From a checkpoint of a small transformer trained on Wikipedia.
Size: 12 layers, vocabulary 798, 4.92M parameters.
Architecture: RMSNorm before each block, rotary positions, untied embeddings, normalized queries and keys, capped logits.
Training: a variant of Muon for these matrices, 130M tokens, 3980 steps.
MLP neurons of a small language model. Each row is named by its layer, matrix (gate and up: input weights) and neuron, and shows model dimensions 96-191. Each number is 128 + 32 x the weight over its row's rms, rounded and kept within 0 to 255. Numbers have three digits each. A neuron's up and down rows have the sign that makes its largest values positive.
A block is one neuron, or neurons of one layer that tend to fire together. After each block is what it responds to, as a language model described it from the Wikipedia text at the highest values.

L5.gate252:119127142151071150115217122102143138141121155125153175143203117090083141121161119156126165145140135153141133121088168154191130143136124153110136157132126124176136136189113155134157121121149078122126120088130103132076084105074131123112142206125130171096112145103157099178156088150140138105
L5.up252:125123097153095106146139129124155120131095159141058123135137145130178123145196158106193145141127131100146071082097102209155120102209169068129127160110126102144152088114149157102100153174103183142179103086197137138128169082150106097117153072091084148138154079072122102113109124188095135100
L5.gate441:117142114113133133112126095182139157097078165141104116159090126139116102090115069149183100152098135098125168150126153160121132172089112139123152167141173092129126158162128164061095154162120200154091140151144087075161149093100086137097139138080103121110094096064137128128179116083123121141
L5.up441:177086121131081109150099139153160141119109170121100150093094124040099104144111133106097151158110093130127019081107125089118110120096111088169169122122152110136185109153086137157115101111134131153157127142160101140174134105094083184140179113088156131172141159166175132103138097106169166123
L5.gate466:149138059131096131102087151149150180107133102126134096048113172157141114189167087160177177156154113148123118124144128145096091130142082148074125184143160128154157149129140127091081096124102116097112118135168098135089144136145066114126154154100166107196109125087099165112117106078145168139
L5.up466:158114079041097140146152130138132109160180123095145151178171133137079090128114114097157124203110151123121127110075099161161168092141094145118096080183148095110123104107155166096144097136078177136202079098134058114060150112111111112115121125100137167108098110102178125087106102176075099156
L5.gate505:083161115199177097133134201121087160121155088033105117176069105126060159143141163113088170148141161083174136134138162118103166187155126208086142111147099170151128109094135106121088164175171151147142150120124198110093117162116138113099085143125143102154072129096129135138131089118095151107
L5.up505:177095149118113123151106152118060084131138165195122122057089139084166165138113111124197151142133068130108121153156118170123102121086074094154120196134186136181109131187133167136082130149143134125178138142089077135141208113132164115163127099142094173093124128159129074100112115076111118145
Description: Single-letter pieces inside words split into fragments, often right after l, strongest on the e of "Sept-e-mber", also al-s-o, Okl-a-homa, Fl-o-yd.

L8.gate101:116113073138166102124117185135132103098129160078179116130148115134170133122162131134185091183129149115101121126114168135128192127134141101152113147142125093107156129144137115154111180090147150196142095094110154089113188115150136110186155069166062127063184133151100162098107121132163131119
L8.up101:089091163129118184073103183105158132141134068136126111140168077143147148059085078126068130103161113143171132126123155103112189127116084128147129152134137121151155091086204143069141108073127131072148140145155120081110166115175190134143099129157078133167173127157183140119097149123131136094
Description: Word-piece fragments inside common words split into odd tokens, especially the -an ending of nationality adjectives and month-name letters, such as Itali-an, N-o-vember, S-p-ain.

L5.gate4:136160111075090156188122153098076078156127112071087133119145132079184132183159093138117125091116165103096063132113131151079184162103090124128127147108178135119125162157098144094119115143126134123143148174079192117149142133171112171102139160155120158150107120145185145096172069121151055134
L5.up4:107145145167144134121117136060148114130142103079128102100144103084177044193086100208099132123120095113102115122147158118074192184121098124187112115085151147135099086132126102177151129156091080128146139160112109107142168124150182152130120107151078140169167097114064064124151133176143102092
L5.gate16:255109207102133121135140154110134117120125122135107106155177137137090128165123131112153176129088139122085151113086168069071093116122148187111120159159139144133139108135129079138138164079094088098073070113119146162133086133204090123134095151088119152132153163082087084118178098163118136124
L5.up16:102114117125124155133133166063159109164164182143131198107162108030141151098166102127146108144078128108112162140145149135076134134092122112153141170128056057083072108149143125149160122097140128119125117118111144145131131108117149124132142135186154119110086144161118106098119140200134124123
L5.gate85:088165130077150113115195180084073087165148110085131183153084087125157160131070113151125126143158158111179142134124185164177180171142113149129090167111163077138177133143101131187129151116099115135148108136105146136128114166128230127119099134149116186184119095071144110142100110118119139067
L5.up85:120105035194130096146097108133089159127113160121125107129101183150143168167138146145114116140181122101091151113087117111095161122106130126102117120129134152073071090130103142096156139063113131185104100116120170155097161130134137124155073113143158173131163119110164112170098133181094078093
L5.gate478:126146102123084126060144190102150151193184113117129148110104153140195142090088073079106185028168140140121142109135106094153149136195101120150116160107131100127133111118081144197160100147059095148083132109146096152072119144084154098124123160084115112112093126045123143151146141104098139086
L5.up478:116084120106088096128161154109089130146110162132086141138127160146130170129139132176106188104130142100095154120107125126102109128151091102120116132069168097134118100153175108122132097097080145208110203107140158093153099086077046100081191153176121124080110097113127132146162108147109214059
Description: Last piece of a word split into fragments, especially the h of nationality adjectives (Danish, Swedish, Polish), plus with and for.

L8.gate82:137159079162159137115085156181048124146108114120166177167107176151129126122123098184103150144114185105109141088138200169078127120122095124107126160134170122059152101114185148136151186165119106179168143126206148186159143182116120119171145103138123161105108111101187125137143097161099139133
L8.up82:118139136130103147109104175167139189144129159116172137157108183175102136122118080068126126064124144053072194083109119130123116155157132128106107100101168123146158117172070113129132083177142081183111098131150172114155100156080154140111130075103146163148080210059151086162092189136144137116
Description: Short vowel-plus-consonant word pieces like an, on, it inside longer words, often names or rare terms, e.g. Sult-an, Bon-ifacio, pulp-it.

L8.gate84:106083161171105102128138051050125120069139110147160097087110118130119093132106071162137131166121122098139130162130087092116204141097094080133081189116134114118130080108135132181068117116107114080134049095106122126135165125163143117120129082105091182123143096182163178113162097130120151086
L8.up84:111092124139117135126114117138158103098103165156132166140137104091142109111146083125092137147099129131131106123142103093168182138143092116143166119161156082151145123126201203157149183080136148031135166075127099096035124137078126172198115087134099098163151129123168170073128077167171122161
Description: Single-letter fragments inside a word whose spelling is already predictable, such as the e in Ar-e-a, p in Geogra-p-hy, s in relea-s-ed, plus the space after role nouns like leader or nurse.

L3.gate10:107127102149137131092150180136139156108174184122152130098085098151105098097104129223138194165117159111089131094064187139162093156111181148178076127124146139108146111103126148114190118113134125141117128139088082159098114072205113114137105130077134118150065125128121166082068110138127134123
L3.up10:121115215146091067118151140213097151154100129138146098121147136147079098107107151093086140097125136166121103109120146092137129131103129133168088121082157141083109135102091206140157188138169122061099100112127168077171159119126166101123137131128151165098066137133138080053118130047113135113
L3.gate305:151134111106148146145186149156105124136183095162048048144135166117101108121116176125143113072162127102151136131091170125162180120156032076067113194108142162132161129105132120170125141105088139145118080092130111150182157078138099117098118125128119192118096084102134187100142127115173117104
L3.up305:078116127132151078165105110133111088144083177095164081159133167140091103139115201160126173082118162102211122122068150166106086135143129124142131151103150148144091183167129127111153122110113187150185132166113172120146079171114166141148153162066095112121096084112166116160109127114155143172
L3.gate359:125127194183165169068166106138169104162110124151107092162133140148108141054097127112074093125153128155119108166154093088132133144155198119166103112138185129119170130147092122164187093144139096121136105119138147138100138146127126139142066117048112101087036125173132155155115158128172138070
L3.up359:091178109123165096129126118124129156102149142122069164089125062134089120106140134145162074155184186119137057134123133149129158114169192132153109099113182177153168132127127133212134071127179068084134126137160157141119111082118069163091127121104060143153087095137150120161128140180117182105
L3.gate399:107187112138131210128147095069130135097076158139143129130131148113131177102161108085115056176124184137111147149157132167136075084156119157074113142110131141129193077096147114151136083115116095114171141090136134109131145093159136139150143078059146142078104150119173092131067080085165154083
L3.up399:124148166059170091100121115120158126095161111165186102100155142216133161132136131100114149116067142125106070077111149169152150113079106140131121136075153109139130099097121091141076095172152079106179144134135110029103146068123071144087106155131084139106175177140083126149100109093166139127
Description: The token "in" after a space, both as the preposition (born in Providence, in 1863) and as a word start (involve, including, increase).

L3.gate46:172225177124140159083188192139128167168127116140111136120134137168172142172124102158173156140140075096190152143167132153131080107143158116086177137162182159109124129141077170088115151125126106154188147196097121148095105150171100102090107099095098124110116183116089100081123167149153100161
L3.up46:178149132093122099115097123172117149099152167081126153136086115191156145171111125140122121109107143104225073248144154186112090147114173095099097100163129109085122138128187166161125145154129190151135115176078198089172147145120140152126092159139137142153218187136126150143168145123116111044
L3.gate102:098151116132134039123094137172155083093130140081144068198161123129087106150106101115120126163161156126200134193099149059110102164094107118110149096224103150109134113186142090129142119147085134109156098162168146119104170134094112172162111120139111147148133181139162136040103108132153145152
L3.up102:136181090123154063097081172065130076139163151175081112119148169111182149144144069127101117122145098153147099154154211192150161149139123076109132056144147157116089147137105037145091171127057166117135128138140140133141131101116148120154141118082121150163125147161088149114151136138128102168
L3.gate434:115129162105198149112143156108041096079152141109126148105120146126182077138151116153161128153161127085186078171127166137121114116127160060135169104120114136132138151116141057125116141156126080148102068141103134145111115203131078104103169125139185119111114160218119160102126158163155117153
L3.up434:106144159131229152103122104123131129086135156085183128151107144123080109132079114124185084153157146114143145187113218153178095222141109114107113132135106149156169154113150144174107111181109112137143106160090156188101146158148151112101144147113099062131121100164086146072102178136102146107
L3.gate438:085138158102150090112090147107155167172144077089061139113125123176136107192100094118125108091140170137133130159108202113076092155108173137169136143111131173121132106169126082148127123111123103131183135127177127111118099153189127128129120137113132169159115116133093163075152117091178080140
L3.up438:174074128081173143146108149154192096170104174110085176116115105145130140160061104114115117103112171143158076187111158060123107130119191081152142159152095071179153096139175152146130192108076166148117153138092152126078093090101122174119121170151161148148118144135088109118184149100119168080
Description: Line-initial = opening a wiki heading or new article after infobox lists, plus r after g in words like growth, grandmother, graduate.

L8.gate104:185119116176174097169154161141144135113102187192171101160151150177148118169148134137168179126101156146146083128081142090142086141092163075095122131133093145142147098101147104106143154138092147104142149132116166161081135177072170190124091111133107074102191161102150116119123113152158066117
L8.up104:117127109078133112159139184099115086104097145146135122106142066117125153094160095128139132128131087157169141121165144177187146137102064129156110119092131110087135119111167168102130085115115072072159102128131145117157107128109108161152151103159108177136106109143145162240172129115122076215
Description: Fires on the second piece of common short words split oddly, mostly "nd" after "a" in "and", plus table-separator hyphens, "o" in "of"/"top" and stray line breaks.

L3.gate144:083113173054143179071144119147088118177131195116157170107136084091183072159156125148118119177108110090101096072141120117088146123142102127098111148062078094110174137122076191129139086153037128142115100166164202133127088101116131142128121159132126169161180137165056168161203110127103119078
L3.up144:133069154158054154152190220170104133108118105146094191036130095137135157159114140086159123149145119094137120163151138126136156102184127072109119150131088131183129178207165139133144150144138109146150084168122149155105104059153119151124121090129105121132093098148107083094117130094162121132
L3.gate319:201107060170096143130095122122074171113175140086156080158092178126134128115135088180115098102111152104132130083109161088133200143155143145181116149127118100126161128108103123144113110129069179136178140069092114107171122173070044042117185128142140134127113115128093169141069101125179093168
L3.up319:141120163135086132101100096061122090160143151079136164133134166162096205140105123113111150083173164111138108094082080110118168145182095138058154159122147156101172156084093137092147124105089145141129141098186163093093161183131129136164137100081107141139181144119134089161125144169062122156
L3.gate330:106097116091132147091123135140074110167184121129088134114144083092102162113143117161144104126077119184111218184166136090081125143137151146116119092131117154133136114127160094154097154122094143096141128140135111143183126146106193185120147113180146076182166176098135102129089123166102134128
L3.up330:152159118125128100109128152119085098100071117138120105151060107052117190115161150111137119087092113115103184129152117100134174130160096097123113168100145165217087128094120167122102119141152158099170135070077114078091105131164128141144173106100124087139156168163124142117092161197104106088
L3.gate377:134154099095152087159120162111082159122114164141133135144115088096157154138134172130137085131070151164136202120116114109117167107165095123132116172054056159140147194154135159142181150168102153079145145093171095174105120166130147110107143055113153104136185099156063176143149053117149090130
L3.up377:155102116121095204117152139179139058098123027127122129150120044121181166127185163125138118114203051092087124082139093133176134170069163097147095156127132146146126154135124158146111113124121082156132131107122124122090124151122108090115168124154110072156176141114137107141159110148111115202
Description: Single-letter or short pieces inside a longer word split into fragments, such as Oklah-o-ma, Kent-u-cky, Ka-m-rup; strongest on dashes in Markdown table separator rows (|---|).

L3.gate114:068131036141097124131110161140078172058143097155104117139176082134134087098144140117155119117152162089158154137129097153138163136128184110089121089119128075126141155159097125170100193154162091132139162106133117162144150093104075146087159119087101158182151162133145124125089161162151081106
L3.up114:101171114180170178165139151183165162115118099125111105161153111082137115075192127127146111115132091089180159085145170120172157093094085146125114140123145114067151092113147124113096113091109083139144065080098102182138084167151117178144085134102108097080125070171155098138111064121033126097
L3.gate124:116161088214136082065121116112150088190161121108149113119060171132088084185159140088096128070105152097114132112140092082168120145120162111143090174117122118085117131103157111156115122144143128177097143121096161066085154131091149153104135109118081120088165159115133135158117095144219098124
L3.up124:162115147131148110131131134077191134141137178185089112169175128127139134144209124113111124122126157167155115181148090122072083084157181150116147138133082113048158159087057104163161143094138114148109123096122144127193152125062115128099085168128132118135150165114196141155109147159141129165
L3.gate182:105136113110140103141175109104173162180090139138113148164110169102110097126146091098102149145123122104150130136091134129103077101121142112105154196177131098155159168139137152150103103142106132108164133103145133177139196134129124141159083164126094098096065135105213037165150145088151067135
L3.up182:118120122090113083166146111169085111058120150138096115194157134098160093135137083127159098145182130106086083161152105103092114110107123128091124116042141128118143165165087110092064163141147140121138077083121129065191101078106139104124157134109138136114080085133173045132098123172152122128
L3.gate408:125092104210147094118108174099095131108166124103125117107133089123168067117145062076098054096044129130118121143121108131110123096128096062098156097085169129109168137109172132145162174163117166107091093094107127096170072083130056101104124107129160058152159127105136076134149136115131130093
L3.up408:183125103088166157138080155101163130214150127117149143138177133103105046102177126120160097140115176090098109144111094078081131109118153127176113093150123093164136099102186105139144205112122078124127165139095129101123125091128074132105109119093112195180106106141182115128073144077137129110
Description: Single letters or short pieces inside common words that were split oddly into characters, often after r, c or ar, as in ro-a-d, ar-e, co-a-st, Ar-a-b.

L8.gate54:062118180140135118188162144136132102104156144119160156215071146153151099175124112121105164106162113057103087103094136090087128113114135170108110152105109147135185156122106107165099188140082087108114092149081126205140144117083117108129099128180111104094137137139100119148108135141128100119
L8.up54:080132107153140070136144096130127116153155134150133184133140128107111200120111165132096139070170114141180154138144155176120141187128124133131140127107132114156183124102094109145149172082121136150197144152093093140134101148193148088095103135139125094159123098052167120145075142111174171102
Description: Mostly the word "in" or an "in-" word start (in the, individual, included); strongest on "r" in circle and current.

L5.gate94:108180119103121122143164119134165145101204102126069171171127144140130121183192128135095144161112147093137145240090210157090141118155128121115139180163100131116161137204130077136174160117139124174095158114130110084133111135099095125156125163118099157118136123144102146140121187070108108128
L5.up94:091168124133113174148181145045133108151194094094062190171122128156160107114143112136114171205085174151095172117136194193100150149172118117129126101086121143104134125170067121186130142135095167199139162146102088074106085129104145166191124157115078110113150150150102146120147124120094116144
L5.gate273:126189168150090106104135177102109140149148159115098158095127129157182150137125112143131190105107071063135087097160125129154118145083158128072119123127147203162195151147129110144084113101166156107137182113162080129132117147062103179090125092159171047147100114198090113102109066143157165159
L5.up273:070169139142093082143183138112118152174113123111142164147104111163115094098104136149140137166099122159117137088063142174156151162082121121151070129072123196094155143145077103152122131113169077119109153113171108130144144116143135136142138090152132118149121125136148160136133091146155093137
L5.gate450:107145116179183079146112151131128148180133148102143135119160095115153115100107135120158148116136157107093091137139133179143137112116170167163089188064119118152130141129094057093126162077173193142132141167139080152082101127157077193104103109126144084153113143090124143149115123142098177101
L5.up450:105160072125120111130120155138120141124123150146158117149072137255130152153103099117154117147142103125147073120063126086140156166133107177134149129093137153152147121077061112177134092128141097142165138151102185087115126108126105156104097149203085121138122167205077133135146138101102118135
L5.gate461:152180079090157126113092171158130117079098136157110121163048143133135183229130128108100191127093185154084167149122164130157150092138100142137136088156131144130052169170125119115113134113133128087114109152099175142138165069131120157125117133096125138154119133170131092165117146120215065115
L5.up461:140170066098116113195108089086120113033134073064049155154073109136132182179142158152149144098137066096122182137073073141130101121130134125120135106098137157121181115150148124143118091120153085130095174085148095133119154135120116137131122176139138090102140142098100077168126157157109190151
Description: The first = that opens a wiki section heading at the start of a line (= Battle, ==Facilities), plus mid-word fragments like er, u, in (aft-er, Lofts, During).

L5.gate151:085133160188160157087116137103107127136129158173104109107118132150137167114067156151077115120124119130101106147161152142149142156184089145103099192113176118156073093089136174176146146140068164138128113151062168124171126172157129116134106123073079145177115131095147159124138113129168116068
L5.up151:106167130072116101153151192085120129106155167141147174129072109070136119132134205157131115146097083071083092141115097076145161146164142133160086159127104099141185206094081152069123161125138191133112190106107149116139159085186176128107099165097125133161116143133112111142154156121167129120
L5.gate314:098092136109135185123202163086106148178164127109183138145149121113101143155139147166135087125120101118213048074106111102134142165109079189142084129103078104127122100117122170145125094157089152126142059178142116110090099092109061115116068138131115141136082166109183113174192085122136173098
L5.up314:083143115155095161109108137176130155106130117185141106115198084090139095088145134149139206140140117144121102138159156076170104074163195113128097162176164110111143083113169132059135164070125160103203124080143119202169119150129114134172150131200095125157141087152114137084157117091170067112
L5.gate360:169095131101106147118107125135123100097088103060125135181179143129130087135102153151174137149125140185145176088159127139111171145033170126107169171078120082162160109131102120154127132173075109124129191125118125168145053168123122091166119098075197078142102120152131096123090107172164099126
L5.up360:124140144135090153087115097091110104111149141159079125136127104093109196122134211190126204136172111123105110129058064111074127121184117136093160122103077153138176096147093118142131109120086088138104056170081082157122135090153167112104129142102124102108134166116071149149108101124123164111
L5.gate379:117128146117192120089082089093103101173158116101180121078123094135115133118062129086181099149169151085098129134092191148154163149078128152118125133071083122122128128114113092193159094120117135144117100131120126130099129148136107187142147126137101135124178200118126138175111097188080081148
L5.up379:122141111144072137143139105122140067115154152145089128084095143091110137097124164148102114111072093152127135122055094135099159156153125100129076133094172098186149108140144125087094150176132092110126121181126125122092175136154039083119131076156166162200115109101132151122153171044084092175
Description: Single hyphens inside markdown table separator rows (|---|), plus odd one- or two-letter word-internal pieces like init-i-al, Oct-o-ber, J-an.

L5.gate136:100135144143069055129135107114170144167122141130162168118123088084139079087079172116102129132059156140124165134170149174121140093138185096147130203112084132119128065184089136139130082161140079131170104138099105164139119143121138092128113137087084158106090093120085102139133107085094129171
L5.up136:084089132093134100125160107132162141140122096118113168123144119176115122098100153112095117146126154132128060131113158139140141131119129160129093080167084160151120157161109125153116103132110067119121073121168127119140101097152108165114114192102080095168132122143156092162112114150174114046
L5.gate321:093141127132097098144146143119121110124153088095121172127085108179145160126109090140114133111108148123085166103191179110116149086117086128127136192140091143157122189111164130181155122120100136105124150203152167148165094147181145105092109107108110126028121155120145149087095136122091104111
L5.up321:109140122123132129137101117123117129113109116169181146157100164121084112065076116081114154151130126129158138137164079133122100102140111126092147171112186140075100091158102090202157149139137156118171096121158126110114117104152118114150143112184033099113132122150151103076086060171120130121
L5.gate342:165164141131122052067089141118138100121123113145126143151148096140165098139115112176164099123110149190155083205161117161108148072158096145114139183145129143061113105116123109105087111133094118192131198138106078091102102085160154084200136108092126073073098077138096139085111106144076104141
L5.up342:116159094117134064106096058113144052112108111152127165105151141176134133092117154168179124141128151162148165123133161131126091094173133143115095130114112128098081150101127083108087065113081165078137129175135121018130159142083120138159154151175170073116167064101106184092191170186072092141
L5.gate392:151136104139114081123076127116115134145142102141206150155070137130120128095140135115099103095146168192112154111089166136107105127145065053064177120107101122182081159088172126154119134067138117102132142113110149090152140131136143090169145104113115161080120182167110088127124123096137092156
L5.up392:146126092106094082091147102144104112139122119182155136147182125200135110080161115130052079099174117136146113109097143091147106113118090097112125133137119158123019179154179146137131116094119143148199117133153126111161153170119135113105186142036138149088096153160150119131130117148168079130
Description: Final letter-pieces completing common words that were split into fragments, mainly the t of not and don't, also the h of which and the o of who.

L8.gate244:121098147105142089109188184107117159157142162130132087098139122097085139160149103155228092099152173055082114084126119117215134122200147137137142157152145191138048133115093126162121136143128124141120071145162152089123108154105107110125109120078109118148117145123130096092159195066131144136
L8.up244:114168117090097091115120141173119111137166119144135142124114147153141127147097049151150120144200162138089085146142125088129120137112122118174141094081154168167067192135092168133137178141141150135159147065156177142133108141143175096124125094139101126119153151139076116130110162124142078106
Description: The space opening a wiki table cell after a pipe, such as | 1 or | Gold, and the second = of section headings like ==History==.

L8.gate336:171122133158191085091088124140145111125137093140165186155137098084093099166136192178105117162134124131108092157135147146172134131047138047165126092093172078162103156079097109109083133158115172137144103123154135160148093084143082113163093139073118132097149141183093143127194117117120196078
L8.up336:149183170130181122069126106156119100147135157186151160117099128145148141175148143155125119108116119109071100132075115087143127120117145105127100145135088137168096175156100084119100165178118106119139060173127140130185098149094118152172112124130127148133208166138087181149151165123207141137
Description: Final or inner fragments of words split into odd pieces, especially the y of "b|y" (written by, preceded by), plus "=" heading markers after lists.

L3.gate41:157139133203153088086102102146128096143104140113118119122131136100093207090153106060110077159057145148152098133179122190120068140103094147120099102171181095105124171187110109144087125180141102177199132149073135150119102155091096160053139197177124140099069194145098117121114157100165141147
L3.up41:131112121167098113222120125181168075147132145054116148152116152129126155117164145117167109079158200107138102156176164068137146072123139183106139106117187153126132105127115185114077101140169117117056108132147147190171154193116157184104104098104132075167111165168127125085104151115138117120
L3.gate147:128122147136195108143168080161136134163150152093150125153163080152140137051084163073171095045100083101155142090173122135112127181119167114156121167152129145161147103082080131100110092141147047132138131106086127130156172111107089129084105118171147118097121149115135161148042142054071138073
L3.up147:124125151140150110189166075141170139097121155128158122099122094098163147099150175119132137125132097111060143161167187142061145143142127125172075128085209173184153082085064184091115151112115136176138161109184092151146094155167107130122101171148169138100135184060157130077096088099169129092
L3.gate418:128106092157171144185111101152119105154155140138126129146118197133133166125115100115084147130124127127104109186172104158107220146077166134122175013100123153204230133160111086159144150117124081147130200157108117130110147157147161095087100104151141167165099171159099151092133149118172104065
L3.up418:139109144134144121149155126120170158157115120127135160134080116060128074102140113131155174106186081155113145112120121134113130116118108144096099161092226136124126116068122111182096128136129081139151126107113069075072097123129156120114072150177151248153121138101176128148105137101156139086
L3.gate440:119164094129129108123149102158117108145105070139072157146102143104127140107117186098141111098141151140104044156144181144097128136154133084120162082147125104121114144120151082140118115143106086161087115194161081082102127111130101150136162111100083157168156095127111150131115169177090148160
L3.up440:099115119184150099121152120123117168115072124176120105127155143118124140130144123114152131131109123068113115054134149134110138158174130108091194129164079211164144125136143137100145128137090044153100134106138147129092148145081134169148149109115111151123180151033137186078138119115077160149
Description: Short word-internal pieces, mostly o or on after e or l, splitting names and words such as Le-on-ard, Napole-on, als-o, l-on-g.

L5.gate67:070104141154131138131142130197132151099153204099147076121164172133101127170086115105142039147163124150082079086157090161108152154116124102142145141156111136150103120128122081181088194135066119122119083185120107110141184175155155144077150077108114118151094122162125148108122110153055167160
L5.up67:100168098188102155057102123125143155127104158195116133085149140124186135111102077127181180098139120101165171076101085169137096135177193091193086061117164113174116086156164153172092191106102123126155107174114117104144106157140168153103124153125120127155116181150120161140167149141144130119
L5.gate229:101153071168070118097160160181147144206196150129109126132056128126087142125118096170164116108152139162099189138099128175145129141150115140138144117115130084150142069168107068153151135095111118147186092189124139172111051144142079062119123092112096063149169114136129106144122133103155078151
L5.up229:156055097124209054107123150099133096162105077050127108163129196147200130143074163124111143147159176107103113087150124167141107123116088177152116089105145102095122084128107126113108188168076118152169066094130085115138118122165057168112089098118122135127148119107129111132113127140133099155
L5.gate480:132163117113086159074125115134115126058147098091122122118135134159129158151129087168133173113144143100053165154104105199145128152152171140139107125091124174173110096128123128087137093145136140121093094111139093137110121158052070151077138115135146047099134118115157147169137129100115137114
L5.up480:169177109136081171095156099151148087124144097145102136097145158192170146171097150136094148080169127111133177151129143197121151119143148115104078107067121114143120107101090143116105122116090098153072109076137110127122091138105125158120146063106110096073096133118165155168104140137167091078
L5.gate504:192126093128097180102208122118143101175131121153077127163114117125148153156061101149156134084128154127095155153106171104096155134083164107121126153187111107158131109109149161053099183112137152157121147103066138074100155149146179180115097121138111083130145170100124123143105128129090118151
L5.up504:118068144136137101088166114153150149096126127133121128141119097144086157060139133101149101104162170157166118210149069146152068140106177125066135134112098112083190114116104136114123141176129126188138146183097178157137112131132096125171111134164088128125128205165113152070200143102130088139
Description: Mainly the second = of wiki section headings (==Economy, ===Transport) after a blank line; also scattered single letters mid-word and hyphens.

L3.gate121:154134189134137175097092123162144110101171141119107112172132156134129213096101128142151142086123095082095162189155135129110111148162121059131072139035121146139104143157191097081090159081098091124135145102128128123122195147135119113135060114150168139155131117090120152069132148102101176142
L3.up121:138115131113155134126141140145207113101203134092095133106103074143145124072091116182135121126141164082104085127152085119123070142132138069101113076125120158178111166165170101111130136143114060144098053091114097113148149164153132108161170114118179151102131086116081076126116155141058145122
L3.gate130:191185176141120132103167138156144139178120157160112129160135110177102152078027130123124140095133110105147148161079160167106140129056128129125111120128126110189164139142134100131138169130159153157144129154132196122120148217140081101167125095151152143165185136138156146140146140152112149112
L3.up130:137173131144110092094110149125137110121027137070137124122096146095132214180090164143155111109116149068125158180092132163075074148081168148181196139159062096137112133147139089126111151159115158093139084079128123114166115124129147154094169145159111091152146160160082133118139136177150154168
L3.gate486:156104130126092140100106130180165130201055147153133097213143132138129087095038129120151135142132118084148109071091130138135119153120151089145136132129165154073145137148135127178147203195115116101125137129136136145114100139105140130095166090171076112110124121106102130153058132128120091179
L3.up486:141158171142143122109106140132144126118115133131127090119126085101091118154062152146137059130176097122139152102171166193117164148122166135102099139137102131131068165073165134112133130132113153126145041170090120049135147070092102140093088134089058116128140054111143114125106220156145121151
L3.gate503:128114168136132091140124114138062126145121106157053134159146117105120173127129130097169161119120132124137096143132122144104112094137135093078079125091099128106112042151123097155109193095116137161135116084108133113188135129149157108141112094202123151135179130118105110026164159093110141132
L3.up503:112130127130100128153127127132119084159125163144087154175113120122177143128092209132166153081101134123120104094152102122128092105071181110124101143114161121104120082151083139109153137167124155122143122164111127104160087134136164129117148103112153113093128113172066120107149206110086064100
Description: Fires mostly on the second = of a == section heading after a blank line (==History, ==Early); weaker on % in tables and mid-word pieces (Alass-an-e, me-m-bers).

L3.gate262:095115082122111159126134190132126189128160086113125149111147125119163112148107069192140120177083109116102136083136157128149148113139081119080140150094106097086175143047150116137084117108153090202127186105135086112117174147155134073148104117157171152125095161079127099189074168155130066094
L3.up262:119156106124098093120154126189067184119151119142111159121158178112151119188086150200058164122183156145105109154085097148141117187142121103122160126145182160093151095059135155127118114127124153154069144061127151150117208093123123161146086143093199140152135110121181138100082144173130135099
L3.gate349:136124133110096119142122137119121127087151123162144156151119153074173131223104150148149135134137200083075124106151132152100087073103163097166100164164135123105128134154138191139082133151185140155147079092124129128077204130165161085055032103140093119088123118111184077112124162118142108117
L3.up349:131129099130132180115182169140107123058089126128097106102190120101108171140131146119151092102165121059146092143121115128165074121120117122130131167119102196137186115121055174157142115136133145119072186147159113154102144146144119120150112098133135062151196062124165133158108182163182158095
L3.gate355:123127122104072129108115173106147187136128146085141147155165102122101142147134115161106139163091145156093133158069131095135120149113089065113135155109146130124188095148082165096126117098141077136126182181087120146142090144113061070137091148174134126088129106144118117136047143119170074039
L3.up355:189119104099116140153140127159138099093113164114100130133088119118132128136083131105129157094102105141117132105162111153152129118101108181111156091207116233139196148067158137176147119124076192145133064125143097172107131138185130116131141112076146141123124146106174198114143188109127112103
L3.gate474:151117127166172111143128127131130100124111128119109160147135214134133112142125100147130130141197106100096136112133181167129163165097100087161161061117117063145134152045178175116244161128125111142106086187211089134152181097137105108136134105091132110129150184151097125139130179092147070076
L3.up474:193128102069150078115162183110142133160125091128102101085120160116119138106073130095152130169199112098076095102121161094125150106096173059169120112144157125112128103108112177116175119085147142101099094147181137109061110074166119068111146131060142093123147171157146149097123151102144177172
Description: Short subword pieces ending or inside a word split into letters, mostly "an" as in me-an, Americ-an, m-an, beg-an, plus "on", "ar".

L5.gate178:118132124119116146135150134093105123100091106127177097113124148118167080114176151122179126063148115086146116117105092111140186126128151145133134122133100186154129186142114127119113082194150163212152103136084097084118132124139129161140115131061092105153118178102116209104120089045132199167
L5.up178:136179190088178160164047130161139118098074085113091108081085165140090149171104210194167173102140091123176119139109130187125172141149134157178123159137189118128148107090094131134120078160097120130108166105132147190110155110106082114137112081091127125118119120145142113117094082062191117174
L5.gate300:116163140157116104137125128138172159113119089147139106124090142085059136091104084079164123106064134101197129151119152128135150162147087140098117112133097147157137095039203134043091126106122143130151170135075149131129068134151126169168112152131069136152130144136110180089124137150120077116
L5.up300:114122123132143138095162113146117096137096165087157140157133152104158114149182132154132084140149061110108135132090148138138117078109172182128133151117149131160099163148129133137124092109144114148086125178095084117124089204126107143155113102129062096113152097157107171125140099106176186152
L5.gate415:115109156093121114086125149143116140111113115168097117165096187119107194168206169109179083117133085103147078158101107091155121143118112152185113193072165081176134106120184154077198152118146117163129106124092095070101072120135105136095159112164091179042112140155133171157167104107135165180
L5.up415:116115128134154153160150132117152144130109148208094055158063158153120119123179113111128142121093143154129116116101141105161116117165123159128082149124172132140143114117149156102150175143195124175081128162171125124113108135110109180214164063098128118117081158100114150135146067121186176151
L5.gate474:062091133135219069123126145128153105044123143128154105145164140078126119090082168096171150120074139128101101135068134156172116167131178189157144124148156131136115123106136165102174109162135149112162104124081122170091117119138086151109160108134164135152168147144153176140095153146103088115
L5.up474:120145122117142135051107154108126122107060167094092113114160162092145154125128137164114124096138065109134109144103108146132107149110106112165091190085109148136086164149108109092126133176189122122154119079078137144106084100169162140140175176151089084175139088181122158136080116130141172144
Description: Final letters completing a to-be or auxiliary verb split into pieces, strongest after can/would, such as b-e, ar-e, be-en, is.